{
  "num_hidden_layers": 16,
  "hidden_size": 160,
  "num_attention_heads": 2,
  "num_key_value_heads": 1,
  "head_dim": 64,
  "intermediate_size": 448,
  "vocab_size": 512,
  "hidden_act": "swiglu",
  "norm": "layernorm",
  "norm_place": "pre",
  "norm_eps": 1e-05,
  "positions": "rope",
  "rope_theta": 10000.0,
  "rope_fraction": 1.0,
  "qk_norm": true,
  "attn_scale": 0.185,
  "bias": "none",
  "tie_word_embeddings": false,
  "parallel_block": false,
  "init": "trunc",
  "init_std_qkv": 0.0603,
  "init_std_o": 0.0,
  "init_std_up": 0.0603,
  "init_std_down": 0.0,
  "optimizer": "muon_variant",
  "learning_rate": 0.0104,
  "lr_mult_o": 4.0,
  "beta1": 0.93,
  "lr_head": 0.00723,
  "warmup_steps": 0,
  "schedule": "wsd",
  "decay_fraction": 0.886,
  "decay_shape": "sqrt",
  "final_lr_fraction": 0.0,
  "batch_tokens": 32768,
  "max_seq_len": 512,
  "doc_mask": false,
  "train_tokens": 262900000,
  "max_steps": 8024,
  "dataset": "wikipedia_en"
}
MLP neurons of a small language model. Each row is named by its layer, matrix (gate and up: input weights) and neuron, and shows model dimensions 16-143. Each number is 128 + 24 x the weight over its row's rms, rounded and kept within 0 to 255. A neuron's up and down rows have the sign that makes its largest values positive.
After each neuron's rows, "fires on" lists the tokens most often at its 100 highest values on Wikipedia text that the model never trained on.

L8.gate257 [145 113 142 140 130 129 140 141  99 150 150 124 121 105 122 103  90 115 121 117 138 132  87 139 212 151 146 127 115 108 101 147 162  66 126 136 109 114 153 134  91 106 109 136 131 111 132 123 147  85 127 119 122 122 163 142 186  93 112 150 101 145 152 105 164 131  99 185 140 105 115 133 113 167 134 168 135 108  80 113 114 116 165 112 122 119  78 127  99 155 116  94 129 138 124 148 133  97 160 162 160 133 145 153 114 128 173 123 143 100 130  99 173 169 130 126 124 116 154 117 101 158  92 145 120 147 120 140]
L8.up257 [146 133 147 125 128 135 105 100 149  83 108 188 139 137 165 108 150 133 121 110 110 139 146 109 147 148 132 143 159  96 155 137 155 126 117 126 122 113 117 150 177 167 119 129 123 108 112 143 124 129  81 152 168 152 134 121 105 123  87 111 123 138  94 106 156 111 149 124 142 119 102  86 126 102 142 157 110 145 118 120 102 144 117 148 113 149 125 146 113 145 133 133 138 208 108 109 144 142 125 137 136 138  95 151 100 100 136 137 154 112 140  79 118 169 128 109 123 116 174 128  67 134 115  98 147 138  92 163]
fires on: "ar", "ic", "al", "an", "e"

L8.gate437 [110 109 109  77 191 117  86  73 108 130 112 179 107 124 109 100  86 108 134 111 189 141 139 126  98 133 176 120 130  99  86 120 104 136 131 125 121 107  90 125  90 134 144 130 141 135 125 183 112 113 128 122 139 134 130 136 140 133 131 130 149 134 127  77 137 164 111 134 137 142 130 155 131 118 109 127 130 151 130 155 133 127 155 164 135 151 141 106 141  83  94 158 131 109  80 140 179 124 160 126 149 149 131 106 144  72 131 168 118 105 101  97 176  91 171 161 171 177 130 110 134 150 115 104 120 138 159 143]
L8.up437 [151 114  91 112 139 123 101 118 122 110 141 171 116 142 118 127 141  86 104 123 159 137 161 138 155 122 128 110 149 153 145 162  87 165 148 166 108  99 139 122 115 136 156  96 141 170 131 161 120 157 109 122 154 121  93 148 149 139 133 120 112 116 152 111 115 116 118 139 111 135 115 138 120  93  95 147  68 132 123 131 110 144 155 158 118 115 148 132 137  80 139 113 115  74 153 111 116 110 131  66 138 124  92 121 175  85  93  88 134 104 160 129 147 157 168 173 138 111 111 102 149 137 133 129 134 115 114 183]
fires on: "-", "D", "R", "2", "T", "O"

L9.gate51 [148 121 123 173 123 186 149 150 121 124 164 131 104 103  91 123 132  88 104 119 189 141 124 128 182 103 136 112  84 107 102 104 138 125 139  88 157 134 132 104  71 140  79 109 124 158 155  79 145 155 152 125 129 114 131 152 136 123  76 144 144 139 148 150 128  90 100 130 119 151 132 119  94 107 131 144 173 123 112 128  90 119 151 151 165 136  96 135 120 100 146 130 151 138 135 127 141  79 129 153 149 113 135 129 149 131 154  97 119 139 160 100 125 156 119 107 158 117 110 152 110 105 126  95 115 124 150 130]
L9.up51 [188 126 109 170 164 126 115 147 145 165 118 112 135 104 134 139 107 130 156 143 151 169 109 167 111  99 129 103  90 181 142 118 149 117 119 124 117 117 104 136 132 127 114 126 131 142 111 103 116 126 145 146 118  95  93 100 139 140 141  95 139 121 118 128 105 157 117 150  97  97 152 147  96 120 134 141 148 146  93 138 142 144  80 100  72 188 126 164 142 106  95 179 136 136 168 155 118  72 123 154 131 118 110 139 171 109  85 149  68 110 114 127 130 136 128 120 162 119 121 131 126 131 122  91  84 127 151 121]
fires on: "t", "our", "ur", "ar"

L9.gate38 [150 103 112  70 149 135 143 119  84 151 173 141 158 111 132 142 104 115 139 109 127 159 135 109  93 148 109 175 106  74 135 148  96  97  84 143  98 135 113 155 126 146 135 186 117 100 130 168 119  84 119 153 130 181 150 118 110 131 108 178 124 142 168 139 138 126 101 145 109 106 126 142 127 121 145 119 116 107 115 139 121 121 132 143  97 111 125 119 102 126 139 121 129 151 126 145 167 119 144 180 109 138 117 153 109 117 130 163 178  98 136 140 150 139 141 127  42 123 151 121 129 177 135 128 140 147  87 125]
L9.up38 [134 126 143  72 175 145 146 136 171 153 143 185 101 124 151 144  95 125 139  98 104 172  94 124 146 131 131 125 149 112 151 129 185 156 138 143 139 159 131 111 140 140 131 131 124 132 116 126 133  96 142 127 127 155 155 109 178 137 145 128 120 129  69  98 136 140 116 127 121 124 131 137 116  99 139 127 135 132 170 107  78 126 141 162 125 121  94 157 140 104 144 125 143 139 121  95 170 103 128 124 115 134 140 108 138  75 133 116  79 139 154 124 141  74 133 107 168 115 122 128 130 133  85 117 141 159  66  69]
fires on: "ar", "am", "al", "er", "l"

L2.gate204 [131 114 178 120 124  97 144  86 123 123 164 131  86 128 147  90 102 121  99 117 153 134 116 133 119 123 151 143 100 130 124 177 155 169 113 118  90 133 158 121  79 134 125 135 155 134  74 145 135 116 167  97 139 153 123 119 130  62 157 138 119  69 120  95 137 134 131 127 182 148  96 142 167 115 107 164 111 123  83 143 101 149 133 145 135 171 157 117 105 127 113 103 114 148 147 123 122 116 137 178 148  97 104 126 141 138 135 191 159 103 111  66 120 135 151 121 127  96 151 132 136 148 108 145 133 111 142 126]
L2.up204 [135 144 156 112 148 137 124 114 141 125 115 158 163 122 128 129 138 111 212 140 126 115 146 131 134 107  80 116 161 115 113  84 140 111  98 166 107 150 166 115 108 142 120 158 104  96  98 140 131 140 125 209 146 157 177 123 177 109  93 174 127 137 107  86 133 124 130  95 152 137 140 131 163 151 106 147 110 103 127 139  96 156 112 129 142 129 103 112 138 120 107 124 158 145 136 119  84 124 136 137 107 120 126 168 152 115 128  97 133  90 124 137 119 121 117  77 105  86 134 131 122 176 142 143 123 107 137 113]
fires on: "ag", "ar", "g", "al", "nd", "re"

L2.gate426 [128  95 137 123 139 116 122 123 130 134 141 170 113 108 130 119 139  90 147 121 102 163 118 125 133  95  82 109 159 127 144 127  70 116 168 133 156 113 155 124 132 156 144 128 121 106 115 151 150 129 179 148 138  88 189 109 149 105 134 117 116 115 149 100 131 140 131 134 137 111 119  80 134 123 124  70 126 173 106 130  57  98 159 146 157 140 123 104 107 129  92 151 113 114 128 168 136 158 142 161 120 122 102 116  91 124 112 157 123  95 131 124 123 101 133 140 104 135 111 129 172 118 126 124 121 138  94 146]
L2.up426 [129 154 126  91 158  48 147 132 133 137 146 170  93 133 149 153 137 108 119 111 176 174 104  96 131 106 142 131 119 150 121 132 112 128 109 129 166 100  99 110 118  66 172  85 139 146 135 153 129 124 139 155 184 118 156 152 135 133 112 138 142 153 116 119 106 168  98 177 107  72 142 145 130 131  94 108 101 173 113  88 153  86 154 143 129 140 139 119 135 151 118 103 138 131 122 148  76 155 139 179 163 139 105 110 136 144  98 118 108 122 102 132 105 149 162 131 138 144 138 152 153 117 122 167 135 105 134 143]
fires on: "S", "L", "A", "E", "G", "K"

L10.gate130 [106  98 114 156 144 128 164 144 134 123 176 129  74  95 133 184 125  59  78 133 118 122 123  88 106 149 121  95  89 135 114 131 124 123 109 114 136 160 129 111 115 148 124 131 132 132 133 132 116 131 130 117 152 130 150 137 107 131 116 137 102 120 139 115 156 145 124  97 131 120 106 147 164  73 150 182 148 128  99 125 139 129 122 110 175 141 135  72 122 146 120 136 146 154 163 134 125  95 153 161 146  89 113 134 138  99 126 163 102 107 146 167 121 149 146 122 101 104  98 124 126 120 144 151 111 137 161 130]
L10.up130 [117 122 109 135 155 128 120 135 137 144 136 107 146 114 125  93  94 145 134  84 124  99 157 141 131 149 109  73 135 114 150 102 115 123  88 159 137 141 132 138 128 145  95 141 148 160 111 118  77 171 153 130 156 171 124 137 149 131  80 110 124 157  84 109 128 126 123 131 100 168 126 106  71 146 113 157 135 104 126 109 101 114 140 127 149 171 152 106 157 141 165 190 126 130 140 150 132  80 147 200 127 142 118 124 104 104  77 133  90 104 119 123 119 146 117 104 148  93 170 124 112 132 160 120 134 167 109 118]
fires on: "t", "ur", "or", "en", "st"

L2.gate94 [162  96 137 154 142 106 125 168 129  89 150 125 102 145 109 124 126 160 129 118 107 139 145  84 127 157 118 155 130 134 105 167 109 140 103 124  97 142 121 123 111 160 109  80  98 116  53 140 107 133 165 136 114 136 110 112  96 138 153  87 108 105 144  70 155 120 101 108 127  77 131 129 151 132 150 167 133  91 131 149 115 131 147  97 188 131 121 107 174 133 126  79 119 114 126 112  82 104 170 108  94 131 120 166 109 142 128 123 106 129 153 134 119 135 138 175 132 132 138 140 148 153 111 142 131  89 152 136]
L2.up94 [146 113 124  98 151  92 131 146 128  96 134 121 107 115 144 100 128 149 140 135 147 105 138  87  99 131 121 135 135 133 106 152 103 149 141 120 116 140 129 126 121 142 159 123 103 122  75 144  78 148 158 103 177 150 131 151 127 144 159 115 124 107 130 110 175 101 106 109 126  89 104 141 118 165 116 141 136 133 110 148 152 131 131 142 153 148 113 112 160 154 125 109 115 139 113  72 123 150 138 101  93 114  74 178 137 130 159 148 136 140 152  76 138 176 156 189 147  95 151 119 122 128 100 115 118  99 149 110]
fires on: " from", "id", "ess"

L10.gate324 [133 146 147 134 111 128 150 147 134 132 138  95 143 125  83 159 141 167 171 138 156 113 136 135 103 104 152 162 154 155 126 135 118 169 154 107 152 171 121 117 158 158 143 139 115 123 135 130  99 144 139 113 116 112 123 118  96 146 113 134 133 143 124  99 156 106  97 172  89 111  89 113 138 134 115 113 151  85 149 138 116  81 100 164 115  91 159 124 137 103 134 135 163 115 111  93  94 166 125 112 115 125 145 103 115 152 125 113 147 145 105 170 117 125 136 125  90 186 113 110 148 138 125 115  81 136 106  75]
L10.up324 [135  81 157 150 156 128 115 145 109 160 152  90  73 138 121 158 149 153 105 123  87 125 106 135 123 121  88 122  92 126  98 137  97 137 164 127 129 112  88 136 105 123 130 143 124 110 103 171 124 116  82 146 118  91 144 141 122 133 157 141 153  88 125 131 149  95 130  63 151 145 100 149 123 109  94 123 145 151 126  94 140 140 106 141 108 112 113 110 128 143 143  86 163 152 165  70 160 121 152 141 136 133 110 134 123  80 135 134 176 143 160 131 131 107 179 121 124 173  99 151 114 125 129 120 163 129 148  85]
fires on: "us", "as", "ec", "et"

L2.gate399 [141 103 137 103 118 204 126 104 147 144 162 127 129 118 119 117 117 143  99  69 149 202 141  69 140 145 146 121 146 122 118 101 120 131 168 126 101 131 126 165 149 112 156 118 129  89 144 158 151 151 116 156 150 160 123  92 153 115 107 156  73 126  99  82 174 136 109 116 124 103 111 156 161  93  71 126 123 136 125 127 165 164 147 133 151 135 127 113 112 117 137 102 120 108 108 113 137 152 135  95 111 134 112 133 147 130 134 126 102 118 131 122 117 130 139 138 171 158 144 120 130 138 104  98 140 169 110 107]
L2.up399 [136 134 167 122 116 177 130 131 145 140 115 126 126 103 114 128 154 159  94  71 121 169 102  98 121 163 132 121 147 140 122 108 140 143 119 106 127  90 115 116 146 147 163 132 137  75 166 131 144 136 118 146 164 153 125 138 155 143 108 145  96  69  95 115 140  96 167 104 101 109 119 145 163 101  68 139 153 130  93 108 139 132 156 156 113 149 155  94 145 149 118 124 125 101  95 125 144 158 119 120  99 124 115 106 153 121 149 148  83 114 100 122 118 106 144 110 201 147 139 124 117 151 128 134 128 137 104 141]
fires on: "ac", "re", "am", "e"

L7.gate75 [123 138 155 122 172 124 148 131 151 139  88 171 115 104  73 163  93  58 124  73 158 167 155 138 129 131 131 119 151 107  97 134 113 114  92  94 138 114 151 148 111 116 126 125 145 129  87 155 167 167 132 103 140 141 134 142  96 100 172  98  92 143 123 100 123 146 147 166 123 121 129 124 114  94 120 140 149 124 115 136 138 114 138 166 122 125 127 123 127 145 140 143  90 135  99 110 142  92 133 177 136 125 163 111 135 116 117 122 112 114 142 131 111 130 130 165 132 144 120 105 157 115 120 136 116 129 157 180]
L7.up75 [ 97 108 122 130 133 149 121  74  95 129 131 165 155  93 132 116 131 119 126 138 130 132 107 152  98  99  79 124 136 165 106 151 109  85 178 144 129 115 126 112 120  86 144 118 136 161 160 178 139 122 126 114 142 122 141 155 142 110 130 126 162 156 153 133  88 136 118 150 134 177 127 136 128 130 123 142 124 160 144 131 151 124 141 141 137 103 186 102 140  97  78 113 131 151 138 145  96  72 165 146  98 133 131 109 143  94 128  98 105 104 109 115  83 144 139 154 148 107 125 122 164  90 138 154 115 110 125 140]
fires on: "D", "O", "S", "F", "E", "K"

L7.gate227 [130 181 110 111 174  70 109 157 162 138 113 164 150 113 139  96  92  89  92 108 205 127 136 128 140 152 101 137  88 132 108 106  90  99 189 105 103 109 135 120 117 160 169 155 110 135 121 143 108 134 148 169 136 102 162 149 135 154 155 107 123 125 126 105 142 146 126  99 152 142 149 135 110 103 142 125  97 151 158 118 117 116 184 113 119 122 136 117 120 120 134 111 123 105 147 121 138 119 137 146 171 109 113 150 127 131 115 121 135 141 160 135 138 133 127 171 100 128 138  91 147 102 138 149  91 123 129 139]
L7.up227 [122 113  85  71 143 108 146  89 139  72 103 136 127 138 123 120 138 118 137  92 148 146 120 133 149 122 130  95 139 112 104 133 135 188 195 169 103 128 118 121  89 127 189 111 110 154 130 158 132 127 145 117 129 137 143 140 166 124 139 107  78 124  76 145 130 171 112 156 158 161 123  97 133 148  76 112 117 129 146 146 144 145 178 175 111 139 110 112 128 112  98 104 101 123 137 109 115 115 154 174 112 123 125 132 129 119 122 147 141 163 158 129  75 157  91 140 137 130 135 135 147 124 144 183  90  88 115 147]
fires on: "S", "M", "R", "L", "E", "A"